Weights of a small GPT-style language model, trained from scratch on English Wikipedia.
Architecture: LayerNorm before each block, rotary positions.
MLP neurons of a small language model. Each row is named by its layer, matrix (up: input weights; down: output weights) and neuron, and shows model dimensions 272-399. Each number is 128 + 24 x the weight over its row's rms, rounded and kept within 0 to 255.
After each neuron's rows, "fires before" lists the tokens most often just after its 100 highest values on Wikipedia text that the model never trained on.

L6.up595 [141  71 113 141 120 149 128 121 130  71 149 147 124 126  89 126 101 110 150  50 191 161 115 175  96 128  96 109 120 146 135  87 130 149 108 176 159 170 166 102 125 129 141 139 164  93  89  98  94 117 112  93 110 141  74 114 129 110 130 128 146 135 166 151 104 130 153 143 143 138 114 140 134 154  93 114 113 157  81 147 125 126 142 135 112 153 108 113 110 162  77 131 130 107 108 144 101  79 138 144 102 125 115 131  83 128 109 133 143 144 149 144 119 103 108 104 140 129 101 128 138  81 144 136 103 120 161 142]
L6.down595 [132 150 140  86 119 106 125 152 115 125 128 137 132 117 165 145 112 188 178 145 113 126 119 132 141  72  69  82 137 107 108 140 138 125 149  88 122 123 126  86  97 124 139 122 106 179 110 173 145 117 119 146 132 110 123 161 125 119 163 126 120 153 117 141 107 123 127 126 150 126 111 142  76 109 138 157 132 134 147 140 148 130 109 123 106 144 147 141 176 122 120 116 117 126 143 128 127 116 111 112 159 103 107 130 149 140 120 105  86 143 134 100 126 170 170  77 126 132 176 128  99 141 120 135 101 126 165  97]
fires before: "s", "t", "ud"

L6.up702 [168 117 122 154 163 126 133 163 114 152 104  95 110 112 132  86 152 115 129 119 115 136 138 108 119 138 168 129 143 148 139 131 103 109 147 127 176 138 148 174 145 107 133 192 121 132 175 168 149 153 117 171 142  82 130 129 107 105 116 140 150  87 124 106 141 124  87 111 166 150 135 150 109  97 128  97 122 143  90 100 113 158 138 118 127 134 135 152 113 181 125 111 112 136 125  94 199 130 142 118  86 119  95 100 109 123 157 158 135 147 159 145 133 135 154 124 148 139 131 139  88 171 161 133 103 165 132 126]
L6.down702 [ 73 119 147 150 106 157 128 101 143 118 135 164 139 134  98 153 131 155 113 137 112 149 137 179 134 126 105 117  87  71 137 143 112 179 133 168 127 111 115 116 151 151 111  72 145 131  75  78  87 114 122 134 124 122 130 137 130 172 136 109 111 151 145 197 122 121 148 164 108 137 131 136 101 143 123 166 167 115 172 158 167 101 139 154 170 100 104 115 190  89 129 147 126  94 151 152  89 126 136 105 151 125 168 113 125 155 113 102 142 116 100 120 147 116 111 171 115 137 145 118 112 137 104 140 143 116 149 154]
fires before: "\n", "C"

L7.up361 [138 176  98 119 105 159 145 115 152 114 127 120 129 138 140 145 138 158  64 138 190 160 121 140 137 104 191 134 137  91 109 153 136 114 161 123 109 138 134 131 142 123 142 161 123  86 104 133 116 158 121  91 129 104 130 126  96  91 145 116 132 118 157 115 184 112 111 164 110 135 105 106 119 137 136 137 119 155 142 106  91 165 163 137 132 130 131 130 118 121 142 174 160 120  98 159 130 183  94 115 118 127 144  96 113 192 120 137 122 137 143  90 146 107 121 123 110 134 126 103 122 124 156 137 112 139 125 130]
L7.down361 [165 146 121 100 104 144 162 100 140 167 119 101 183 110 116 115 121 131 108 157 134  92  93 115 130  91 121 133 114 154 167 113 153 163 107  90 161 116 125 125 115 128 121 181 172 123 139 133 120 113  91 127 124  50 128 127 108 103 150 170 144 172 136 189 114  93  44 109 119 174 133 128 157 115  98 133 112  97 122 143 156 152 116 104 115 108 121 115 160 140 132 160 128 128  87 143 119 126 145 144 136 119  93  87 129 116 103 166  93 135 120 108 137 132 141 136 106 125 133 157  89 147 153 116 125 100 127 109]
fires before: "s", "t", "0"

L9.up228 [135 132 130 139 102 126 133 133 116 152 144 127 124  88 127 117 121 121 109 130 138 148 147 127 104 116 146 157 169 117 118 118 127  64 115 158 121 118 153 127 129 126 110 115 140 142 121 115 168 159 145 104 134 143 115 158 130 135 143 130  95 137 135  96  84 101 178 142 132 132 145 109 118 161 121 165  92 114 108 119 165 132 150 138  73 120 141 151 125 122 113 113 130  86 164 172 122 101 135  73  79 103 154 130 144  93  79 128 107 157 145 148 136 115 100 115 135 163 121 144 123 107 148 128 118 137  93 139]
L9.down228 [144 132 121 114 141 112  90 133 141  96 128 128 161 101 156 143 226 119 161 120  99 121 126 147 123 142 102 124  99 143 132 120 153 181 101 140 122 159 121 126 105 119  98 196 135 147 161  91 109 146 119 146 116 116 121 105 102 111  88 145  97 148  92 132 143 131 117 120 107 146 108 148 124 121 144 102 135 145  90 195 146 134 115 108 147 135 163  86  94 128 107 157 137 168 150 104 128 127 126 172 119 134 110 120 156 121 145 157 153 102 124 140 156 146 127 159 144 103 123 115 100 125 110 167 130 100 143 158]
fires before: "1", "2", "3", "6", "4"

L7.up548 [140 117  80 141  91 123 108 113  85 143 121 128 146 120 122 130 142 133 143 106 133 146 120 148  96 192 136 126 129 122 121 100 123 149 108 140 124 140 159 130 143 158 103  97 120 106 144 117 141  60 142 167 143 133 120 153 140  97 149 125 161 146 136  93 138  82 117 146 107 122 136  93  97 118 138 110 133 140 178 126 114 141 140 118 112 111 165 124 125  94 113 115 162 109 122 149 153 134 108 139  99 129 108 164 116  86 101 122 156 113 118 131 116 125 139 132 123 150 132 136 123 140 117 103  68 165 124 128]
L7.down548 [137 108 121 112 143 105 120 100 115 147 117 127 120 134 130 144 119 123 137 171 137 128 132 166 115 123 140 139 126 144 150 107 114 155 142 117 173 137 115 113 133 115 155 133 103 138 133 104 101 148 123 135 159  97 120  81 126 157 123 160 134 124 133 107 128 129 165 118 145 156 111 130 123 107 131 130 121 125 151 110 145 111 109 175  81 137 113 117 126  64 128 155 139 101 101 159 104 132 159 151 141 120 140 122 152 162 155 159 133 153 158 148 125 138 128 137 122 113 118 121 155 127 151 174 164 129 115 135]
fires before: "s", " School", ".", ","

L9.up49 [125 113 116 115 121 163 173 112 128 102 104 166 121 156 130 119 107 109 151 172 132  99 139 172 165 146 135 168 106 117  97 145 106 130  93 128 111 116 150 201 101 134 117 150 162 100 142 138  91 147 110 123 124 166  95 142 117 129 108 182 136 103 128  86 110  87 140 138 172 107 104 120 121  74 138 131 147 148 120 104 138  88 140 139 124 116 149 143 120  97 149 137 166 133 120 125 157  89 124 103 111 110 111 112 175 113 171 144 105 146 111 121 133 106 116 104 129 129 158 126 154 124 170 106 114 143 138 109]
L9.down49 [164 110 114 164 126 167 104  89 168 147 161 135 132 119 134 124 109 125 100 133 135 148  98 101 158 132 144 177 101  78 143  95 140 107 117 113 125 111 141 169 158 126  82 159 134 184 123 105  99 131 127  98 132 114 101 132 140 155 124 155 164 146 142  99 118 124 117 167 174 102 127 123 133  93 116  96 148 108 109 140 125 132 129 129 120 160  87 123 101 116  86 132 115  92 120 118  99 140 124 123 141 107  86 127 138 158 149 107 146 133 148 170 128 187  94 130 158 161 127 132 115 150 161 124 107 105 130 122]
fires before: "5", "2", "4", "9"

L4.up400 [ 96 132 132 150 147 118 112 141 136 141 106 108 126  85 148 102 134 129 114 175 140 178 119 128 145 117 128 153  89 176 112  96 145 142 119 121 114 118 135 155 171 181 148 115 105 176 115 142 122 117 154 133 143 145 107 106  90 176 137 196 128 134 122 109 117 107  83 142 160 136 129 131 117 121 120  74  84 106 157 186 114 175 119 147 106 136 100 153 153 118 102 128 168 117 107  85 138 139 127 108 142 170 120 130 125  85 133 122 109 148 164 133 116  91  76  85  80  73 149 136 102 121 116 137 145  90 107 121]
L4.down400 [ 69  96 129 191 156  93 127  72 135 142  97 105 108 126 106 106 142 135 103 133 102 139 132 125  80 153 181 123 150 141  98 142 115 184 121 110  96 112 115 138 157 118 167 104 121 138 137 116 128 153 135 115 133 123 147 108  77 151 111 163 117 152 139 168 144 136 155 132 120 122 124 111 105 150 156 125 160 120 170 137  86 149 118 152 127 179 101 172 128 155 125 112 141 109 142  94 138 173 124 104 108 116 140 142 152 134 165 152 162 132 143 111 106 143  87 103 147 121 162 159 109 168 112  96 140 145 156  91]
fires before: ".", "-", "w", "n"

L4.up1022 [ 80 121 100 156 152 153 145 108  76 123 122 130 107  96 154 152 105 148 109 136 110 125 117 153  93 125 174  88 124 115 166 120 100 163  74 104 129 103  83 118 163 115 123 158 177 125 144 127 152  95 152 123 149 123 143  56 109 105 166 115  92  87 133 132 113 119 166 155 123  74 125  94 112 123 117 138 144 117 146 140 123 128 139 126 132 131 112  98 128 125 131 133 100 107 121  84 106 143 152 130 153 136  99 137 132 135 147 159 191 126 115 119 149  96 165 137 131 116 125 125 138 103 103 138 118 150 138 135]
L4.down1022 [116  84 112 138 147 167 127 117 130 140 126 139 130 115 120 124  86 129 115 102 146 127 132 131 139 131 105 188 115 148  94 136 101 134 113 122  85 131 123 106 117 125 102 137 170 150 142 143 159 155 128 143 118 106 144 135 101 110 162 143  65 115 136 127  82 119 147 123 124 100 132 135 152 117 151 100 162 125 143 123 124  94 106 120 120 170 144 139 128 156 160  94 122 143 133 148 140  90 140 118 135 120 132 150 136 154 153 110 147 147 114 138 137  93 164 133 131 110 137 146 101 132 146 102 199 125 130 178]
fires before: " (", ".", "′", "″", "2", "4"

L8.up550 [189 144 127 133  97 144 102 102 145 140 151  97 124 110 120 160 130 123  70 125 118 131 160 120 141 143 133 141 122 148 116 172 122 141 131 125 163 191  82 122 132 131 127 115 109 110 139 146 102 113  57 153 138  90 123 119 164 144 133 101 119 141 104 127 195 131 118 145 171 142 152 122 109 112  79 156  95 113 125 123 108 132 119  87 110 147 159 141  84 130 146 105 125 130 112 128 115 108 116 148 112 155  88 116 146 145 156 124 129 114 127 100  90 108 141 180 126  60 111  98 137 105 155 147  98 173 139 125]
L8.down550 [156 107 158 125 106  97 117 144 153 149 109 127 115 137 145 158 118 129 153 122  87 109  90 149  97 110 119 141 140 106 161 132 148 137 126 114 106 152 121  32 124 134 169  87 156 140  95 158 144 163 183 161 132  82 132  86 152 165 127 167 124 105 113 139 129 133 133 121 138 151 139 110 135 161 110 112 148 111 133 153 131 128 139 103  70 134 136 150 143 122 115 105 161 127 136  90 141 121 133 135  82 106 113 143  77 177 168 143 117 126 115 138 114  97 153 111 143 138 171 132 144 128  96 109 116 108 179 113]
fires before: "s"

L4.up1162 [101 119 147 123 170 103 113 146 146  72 149 116  80 148 130 137 126 139 108 141 100 122 115 103 108 147 155 122 160 180 158 117 114 108 121 142 181 119 145 132 122  91 123 139 121 137 144 136 142 105 113 153 132  99 173 121 133 121 144 163 108 117 170 119 138 152  87 147 135 169 109 129 119 107 129 123 139 124 131 109 155 110  85 139 142  78 130 105  79 105 106 133 118 137 124  91 204 128 153 135 144 147 149 100 133 146 152 126 115 112 108  98 125 145 138 126 189 152 135 151 124 109  91 124 154 146 128  85]
L4.down1162 [131 142 122 127 142 124 103 135  80 219 129 134 146  98 130 146 114 123  88 148 133  99 145 156 133 134  89 115 134  90 112 152 122 142 134 118 113 149 128 146 136 129 147 123 134 132 127 140 102 136 116 138 117 144 133 130 113 100  87 122 126 138 110 122 136 133 135 134 108  77 166 115 139 157 131 169 121 114 157  80 148 211 119 155 111 137 139 118 124 132 143 132 109 116 157 128 100 150  98 155 136 136 114 137 162 134 172 160 139 153 138 155 151 117 113 129 127 128 164 134  97 174 123  98 134 139 102 145]
fires before: ",", ".", " and", " of", " ("

L9.up1257 [182  85 114  83 115  99 131 160 128 155 149 111 164 140  99 159 104 144 146  97 104 110 167  95 146 155 134 101 110 120 116 113  69 118 181 116 139 163 151 147 160 141 161 127 191  97 153 130 108  98 147 126  78 114 127 147 147 134 129 139 103 150 154 115  70 150 120 123 113 123 146 124 142 154 154  88  96 129 122 123 141 170 117 133 107 161 124 130  94 139 122  96 113 146 119 130 131 109 115 125 148 120 111 124 124 138 142 104 129 107 114 124 161 119 102 126 156 110 128 147 118 121 129  97 136 138 168 142]
L9.down1257 [143 131 129 138 152 111 119 129 113 166 135 138  87 127 108 123 108 177 171 108 140 132 133 100 139 103 114 154 166  76 178 129 161 123 171 125 177 171 144 110 104 164 137 154 124 142 132 111 120 108 107 158 157 119 137 135  86 104 112 148  95 105 123 165 152 112 130 117 111 120 132 138 158 150 157 125 171  98 171 183 158  69  83 119 150 146 177 199 139  93 135 185 130 132 122 103 107 139  98 120 133  95  90 118 164 133 151 106 154 145 161 138  98  69 150 172 125 115 126 158 109 141  98 152 111 126 105 125]
fires before: "2", "1", "0", " the", "9", " "

L4.up505 [130 128 100 145 127 155 118 115 144 102 139  84 163 162 114 155 127  93 121 126 150  92 102 130 103 122 108 107 115 115 103 117  72 151 116  98 128 133 142 178 116 146 134 173 141 125 116 153 129 145 159 137  93 100 127 108  95 113 123 121 117 116 110 200 144  96 128 154  72 192 147 147  80 158 191  78 156 121 142 118 157 122 171 110 124 117 155 116 150 144  97 145 151 155 129 145 179 133  93 175 119 109 136  98 168 146 143 133 122 134 118 138 122 138 132 131 134 147 133 148  92 136 113 157 143 139 158 158]
L4.down505 [125 136 103 131 155 150 135 109 136 136 151 136 137 172 134 135 110  95 113 143 104 121 139 112 113 192 113 112 151 122 120 114 131 154 112  77 193 157 119 147 187 104 123 174  94  60  98 128 121 141 126 127 112 137 117 114 150 144 141 149 133 154 130 147 120  74  85 129 111  94 159 139 106 169 133  70 113 124 161 141 152 116 129 125  95 139 182  90 106 124  81 151 109 127 144 166 140 127 136  90  87 121 142 164 149 113  85 158 115 127  89 156 125 149  97 132 129 134  79 136 138 110 119 153 136 130 134 146]
fires before: "\n", " |", " The", "?"

L2.up1140 [135 150 109 124 136 123 133 113 129  91 152  86 139  95 134 155 113 170 143 123 121 105 175 127 149 137 128 113 115  86 136 102 180 145  87 144 187 117 171 162  96 126 102 133 100 104 143 124 151 117  95 141 121 118 147 112  89 154 120  96 148 143 119 118 133 132  83  93 125 114 159 176 145  91 117 140 151 111 125 119 127  99 176 111 111 138 123 186 103 155 151 123 129 105  97 124 157 103 110 110 109 143 124 125 135 123 109 130  83 112 122 146 148 137  93 104 166 111 100 138 102 121 134 130  94  95 116 102]
L2.down1140 [166  63 165  93 117 105 113 107 143 104 143  76 119 102 105 108 174 168  84 112 126 152 118  90 143 108 128 137 131 123 105  92 108 130 153 125 158 124 137 138 119 170 125 146 128  50  89 134 116 142 147 108 118 136 133  95 161 107 113 144 100  80  94 139  91 141 123 108 117 158 139 136 130  83  94 158 128 142 121 134  99  94 132 114 143 100 142 124 114 180 149 113  45  88 130 125 132 161  98 177 127 108 133 108 154 111 155 105 110 152 135 156  73  92 153 137 102 151 133 158 119 118 153 112 124 166 131 150]
fires before: "\n"

L7.up1187 [115 134 156 127 139 118  75 137 110 103 133 118 123 130 136 110 126 130 141 139 161 157 104 139 144 125 135  96 111 102  95 121 153 113 126  93 103 122 189 121 144 147 148 142 100 114 142 103 141 134  93 121  98 122 125 153  59 161 139 112 150 113 158  97 145  99 141 105  96 134 137  96 104 141 105 195 108 104 134 122 120  49 139  61 127 132 105 152 121 143 172 135 101  99 104 157 139  86 119  97 116 107 134 102 131 116 100 181 137 133 112 131 134 159 114  77 158 120 126 156 163 117 143 163 129 128 146  86]
L7.down1187 [110 140 125 133 167 134  93 147 139 138  96 112 143 129 161 139 111 115 150 140 103  91 134  95 142 132 123 153  82 167 108 170 121 125 133 134 115 137 145 127 129 121 113 127  88  74 103 176 128 123 168 100 113 148 136 116 109 132 142 120 122 121  99 116 153 148  97 102 107 148  97 143 142 138 120 122 129 116 135 101 120 113  90 140 108 171 102 149 122 128 142 117 108 121 136 118 124  92 124 144 133 168 120 145 131 112  99 139 143 127 138 141 106  97 112 115 166 151 121  97  89 116 137  82 124 112 108 163]
fires before: "\n", "9", "-", "4", "The"

L7.up722 [112 124 106 131 141  76 123 136 153  97 180 146 152 126 112 106 124 137  65 140 152 141 116 145 110 153 146 117 114 112  98  95  77 105 117 103 129 174 132 138 130 119 122 142 139 134 145 110 148 130 140  92 125 117 118 125 105 125 100 123 135 146 126  92 112 110 145 161 114  88  84 104 115 112 148 116  77  94 152 112 160 127 137 142 105 113 138 105 139 144  88 125 130 121 161 206 137 116 109  91 118 128 122 156 143 137 149 154 122 143 133 169 133 130 115 130 151 141 142 144 139 133 105 165 161 130  90 109]
L7.down722 [106 134 138 107 139 127 132 132 140 110 107 149 139 111 157  96 112 131 148 123 135 147 107 164 149 112 153 132 106 128 122 132 106 142 232 105  89 100  98 175 135 140 147 135 145 126 140 130 152 123 136 104 155 195 115 127 129 118  88 146 111 136 114 129 151 115 134 135 159 139 180 134 136 117 150 165 132 102 115 111 135 122 118 142 118 114 128 100 138  90  48 169 113 142 108 127  98 127 150 120 119 117 131 124 156 117 107  98 133 127 157 144 112 113 132 104 172 159 139 131 102 139 101 141 108 149 107 157]
fires before: "\n", " Representatives"

L6.up593 [130 115 120 128 133 141 120 150  89 109 136 110 138 110 155 139 120 118 128 157 135 115  85 144 136 161 136  71 124 103 166 128 157 145  98 169 168 120 118 116 155 121 115 121 136 146 113 125 147 113 115 131 126  83 181  76 135 120 128 162 143 112 134 140  97 103 101 114  64 121 114  90 121  86 154 144  98 126 138 105 125 134 110 125 139  56 133 147  99 128  91 180 115 128 129 126 167  93 119 158 126 101  97 100 106 181 114 119 133 146 152 137 115 128 162  88 137 110 145 119 126 139 154 131 118 137 140 129]
L6.down593 [167  99 142 104 127 154 105 125 134 130 108 135 134 128 152 170 139 144 119 134 115 130 147 140  81 125 134 124 127  93  91 176  99  89 109 149  73 157 143 107 152 152 165 109 174 112 137 125 123 140 106  78 109 131 132 131 147 134 158 138 121 110 179 177 158 154 104 141 138 129 127 111 187 113 126 122 116 162 122 108 170 130 112 141 118 104 160 131 149 119 129 118 111 112 115 124 138  93 119 150 111 134 110 147 121 117  98 112 125  66 142 152 106 146 160 147 116 130 114 134 104 125 138 127 136 103 148 108]
fires before: "\n", "ia"

L7.up1075 [119 102 109 145  80  98 124 115 102 118 130 138 163  90 112 170 168 143 121 121 123 178 110 140 110 132 109 164  76 151 153 115  64 125 117 139 125  90 138 123 119  94 126 143 106 138 106 118 146  98  50  93 128 151 135  95 122 137 136 113 136 157 142  93 112 125  93  95 163 143 141  92 117 140 149 108  89  92 150 158 191 127 130 132 119  98 131 131 152 146 145 109 122 118 130 148 113 141 110  97 140  93 120 126 140 110 113 159  95 142 122  88 117 166 130  97 136  96 166 118 149 166 161 142 127 121 137 124]
L7.down1075 [165 105 151 127 125 106 107 129 113 143 153 116 128 117 129 166 102 142 151 131  86 105 111  82  90 117 113 107 170 136 135 149 101 121 144 147 124 134 105 140 128 112  62 116  75 104 145 125 135 134 130 173  99 158 128 164 156 141 171 129 126 150 101 179 132 130 110 150 122 131  87 109 121 155 133 164 150 123  96 149 101  98 145 163 118 189  99 173 121 132 139 111 163 158 127 139 159 112  89 154 130 111 178 122 126 113 155 127 132 105 154  95 160 162 149 150 126 125  96  81 163 183 141 145 136 121 137 124]
fires before: "s", "\n", " the", "t", "h"

L7.up608 [100 126 111 129 114  99  88  90 160 114 162  97 142 158 135 127 118  99 117 123 120 111 150 152  80 145 155 126 107 102 117 177 135 140 132 103 118 132 109 112 132 118 102 143 150 128 157 109 149 112 109 119  74 111 100  96 129 100 165 110  90 122 139 108 121 183 134 159  80 154 128  84 158  97 118 135 119 132 112 176 116 113 152 127 125 184 127  90 134 139 133  94 142  92 135  89 153  95 105 116  87 108 116 108  82  92 113 137 121 101 137 111 143 139 119 115 160 114 145 105 164 111 119 137 114 140 119 121]
L7.down608 [142 105 158 134 143 104 128 123 164 122 128 153 158 146 119 107 153 170  97 136 130 146 133 123 135 108 137 132 141 133 119 123 177 132 103 121 118 170 144 138 122  92 118 162 124  86 114  81 158 141 121 123 161 127 107 149 148 147 136 104 117 123 180 118 125 161 105 135  90 157  89 136 167  89 154 107 102 171 125 145  97 158 125 127 103 112 123 135  90 154 107 155 144 133 116 159 163 128 111 141 116 113 154 103 153 131 125 150 123 163 135 123 142 107 131 164 110  94 134  95 109 127 127 119 101  76 124 141]
fires before: "s", "t"

L7.up1042 [151 181 136 157 129 100 132 168 124  70 127 138 139 128 116 125 140 122 139 118 127 189 103 114 110  90 119 137  86 110 122 163 130 114 117 134 130 120 103 163 128  79 154 186 132 135 121 162 133 133 132  95 151 143 182  99 133 122 153 113 130 141 142 112 141  97 137 166 134 128 113 134 126 104 131 137 109  96 115 126  99 118  65  98 123 125 111 139 148 153 102 109 105  94 106 103 175  99 143 167 142 107 157 128 147 125 155 126  96 150 124 157 156 125 124 138 141  89 141 124 119 150 119 124 130 123 146 181]
L7.down1042 [128 114 144 100 153  94 107  71 138 157 114  72 114  92 125 133 140 133 166 120 143 136 173 116  99 147 126 153 125 151 138 121 123  98 103 136 133 138 128 113  96 115 133 121 108 138 111 118 139 158  94 122 123 149 131 136 117  95 116 106 111 103 147 109 122 139 105 132 121 105 134 154 121  85 117 183 133 165 135 122 118 159 145 128 109 133 125 143 159 111  87 109 126 124 135  93 101 131 119 105 131 139 113  90  98 127 157 124 110 112 130 167 104 121 132 133 140  87 141 142 169 129 100  76 117 127 104 169]
fires before: "\n", "-"

L8.up10 [124 193  43 196 159 116 139 159  99 144 131 126 160 115 118 166  85 143 166  94 100 172 140 107 136 100 123 150  82 138 141  99 132 163 127 124 127 125 126  98 120 116 105  97 127 122 136 111 111  96  90 119 115 133 130 121 130 112  89 138 118 178 135 142 133  66 178 134 106 176 154 119 199 112 152 117 154 151 178 143 108 135 141 135  89  88 117  79 112 126 118 145 142 105 135 172 115 122 143 125 135 132 135 149 138 110 147 133 161 133 107 114 147 167  84 137 156 119 134 143 171  98 146 124 127 132 166  86]
L8.down10 [ 85 116 171 113 154 140 157 111 108 145 120 150 160 140 128 108 168 182 130 122  95  97 124 124 145  87 123 138 167 133 162 121  86 160  98 135 119 132 104 140 115 125 128 117 173 135 148  95 149 114 144 122 142 154 163 155 143 115 100  96  79 122  98  97  95 129 175 121 121 123 106 115 119 197  89 107 116 130 142 129 121 139 136 132 141 124 147 118 151  99  89 135 142 119 115 107 121 164 119 148 142 110 167 110 112 125 162 144 122 149 154 105 126 115 122 101 103 115 151 129 152 122 149 137 120 101 121 162]
fires before: ",", ".", " he", " (", " and"

L7.up905 [143 176 134 143 143 140  94 122 110 127 135 147 111 145 129 132 149 121 126 125  99  80 136  82 158 165 130  83 123 150 145 112 129 110 125 165 118 140 147 121 153 176 139 128 124 156 114 118 140 123 127 117  82  96 107 108 158 117 152  93 101 106 102 160  77 199 171 130 123 166 137 122 137  90 138 181 109 147 118 133 153 135 113 105  75 156 115 154 142 137 126  97 116 103 115 123 141 106 168 122 149 137  98  61 119 134 141 161 125 110 153 124  80 108 144 128 141  71 146 116 117  86 130 130 108 158 176  78]
L7.down905 [106  93 103 117 106 160 168 140 169  99 126 163 113 120 106 151 106 138 159  71 137 115 115 148 107 140 134 175 159 121 134 109  98 152 173 143 148 118 119 107  88 117 157 139 112 109 131 133 115 119 117 146 157 145 103 130 131 131 143 147 144 157 130 113 116  87 106 130 109 108 120 145 131 171 120  74 101 113 119 141 107  76 161 148 147 138 142 107 136 127 106 171 131 132 115 117 127 129 131 151 135 111 119 139 168 137 123 136 110 113 135 147 180 113 111 147 108 126 139 131  86 132 143  91 160 141  96 112]
fires before: "\n", " |", " "

L6.up136 [162 170 106 151  91 128 118 157 112 116 156 158 135 168 156 131  95 139  88 135  96 163 149 102 108  85 115 136 134 122  60 135 135 132  97  99 174 159 145 176 133 170 102 127 124 106 147 129 105 111 115 134 141 150 157 141 114 127 103 115 115 128 114 151 166 107  83 121 123 138 137 150 112 125 148 114  90 131 136 114 143 110 122 133 100 124 139 148 135 127 125 120 121 125 124 101 101 100 134 143 134 117 132 114 103 145 105 130 140 111 131 144 117 146  99 110 158 138 128 143 148 129  92 124 157 140 141 165]
L6.down136 [144 179 146 111 135 156  80  94 141 115 135  83 134 152 116 177 101 146 109 134 129 146 118 119 108 160 156 133 131 150 111 112 154  85 119  76 140 120 128 133 123 111 128 140  83 126 115 146 144 131 122 124 109 137 163 123 125 130 115 148  90 135 127 124  82 135 162 181 198 161  76  88 131  99 120 124 125 137 127 125 131  91 142 146 186 107 141 127 135 147 132 159 138 129 115 154 119 154 111  98 131 152 156 166 141 125 117 153 114 131  98 136 101 123 121 120 118 150 148 150 182 133 178 119 115 133 130 125]
fires before: "\n", " ", " |", "5"

L7.up508 [149 120 141 184 133  74 116 154 117 128 177  82 118 126 108 111  96 139 132 160 196 133 151  88 148 151 157 117 148 128  95 135 129 107 125 107 147 107 138 118 168 111 128 118 134 112 145 107 175 149 120 169 169 162 124 121  88 144 101 143 126 150 108  81 117 129 119 130 125  87 128 118 158 110 120 115  76 143 130 125 128 107 125 147 117 101 123 131  97 135 171 130 153 149 126 116 160 148  86 121 163 122 141 129 133 114 131  91 148  95 137 106 131  89 131 155 146 146 154  74 139 182 126 132 159 161  98 113]
L7.down508 [128 142 132 155 134 130 132 129 170 148 141 155 135 165 168 105 160 145  91  89 150 148 143 179  99 127 127 134 116 130 103 124 108 149 115 113 119 163 140 149 105 170 149 125 105 115 110 145 126 131  92 130 101 104 105 124 188  80 168 105  78  96 182 124 114 129 148 132 101 168 128 158 128 115 132 100 140 162 142 155 131 131 116 116 158 132  96 121 148  79 114 173 124 132 131 134  92 142 171 130 139 135 106 132 101  79 156 197 105 117 126 135 129 113  84  84 133 107 143  83 150  96 115 132  85 106 182 141]
fires before: "s"

L6.up722 [150 117 147  72 153 128  90 193 105 123  86 124 130 151 157 133 144 101 126 104 121 138  75 127 128 143 120 173 118 151  82 112 109 121 186 146 144  97 136 142 102 139 149 124 150 145 124 136 140 137 145 130  98 123 131  68 137 102 157  87 154 137  61 149 122  76  87 103 127 134 113 160 150 128 178 131 114 137 177 124 163 147 156 137 146 112 144 122 135 143 174  77 137  83 101 130 121 143 125 186 141 123 128 126 138 136 127 151 163 131 107 124 158 102 132 120 161 138 124 109 113 120 164 147 147 136 122 166]
L6.down722 [ 91 138 120 142 145 172 119 108 178 205 118  85 145 110 139 165 173 130 153 149 133 132 151 127 139 101 160  84 142 146 163 136 103 147 143 125 126 158 118 131 109 109  94 132 100  90 147 133 126 110 122 145 148 118 115 156 101 174  70 161 129 114 133 131 138 143 155 150 129 116 128 115 120 122 128 130 147 153 113 114 103 150 100 130 113 145  97  97 118  94 101 134 131 162 117  80 126 103 111 101 115 127 132 141 119 131  79 155 143 131 157 125 160 147 150 106  99 127 127 162 115 159 143 130 121 111 120 114]
fires before: "\n", " |"

L6.up411 [162 145 118 136 115 102 119 172 165 129 134 124 103 177 124 129 127 122 124 166 192 141 127  94 125 141  63 118 103 143  91 127 106 146 103 137 116 106 137 132  96 148 104 127 128 151 140 116 148 108 153 112 164 100 156 103 125 115 103 128 111 146 105 161 120  95  87 131 107 111 136 165 175  98 179 111 116  87 145 127 153 163 130 103 108 114 131 126 151 150 139 117  91 102 135 135  99 152 139 105 147 101  96 119 132 102 151 118 111 143 121 104  92 102  83 156 160 135 121 137 115 110 133 169 132 160 134 101]
L6.down411 [143  88 158 144 149 175 156 125 115  72 136 203 127 129 115 144 125 123 154 133 106  93 142 139  99 122 164 124 131 127 110 103 154 101 143 116 115 102 121 115 148 155 103 129 117 131 117 161 140 116 157 152 132 130 114 129 102 153 164 112  92  97 133 120 107 127 114 106 143  90  94 155 132 112 131 108 126 105 134 129 159 145  77 128 164 146 115 117 118 108  90 134 127 140 174 134 159 104 176 137 151 159 109 137 113 156 101 129 148 134 108 127 127 196 127 132 142 171 131 130 104 109  99 138 138  73 133 135]
fires before: "\n", " |"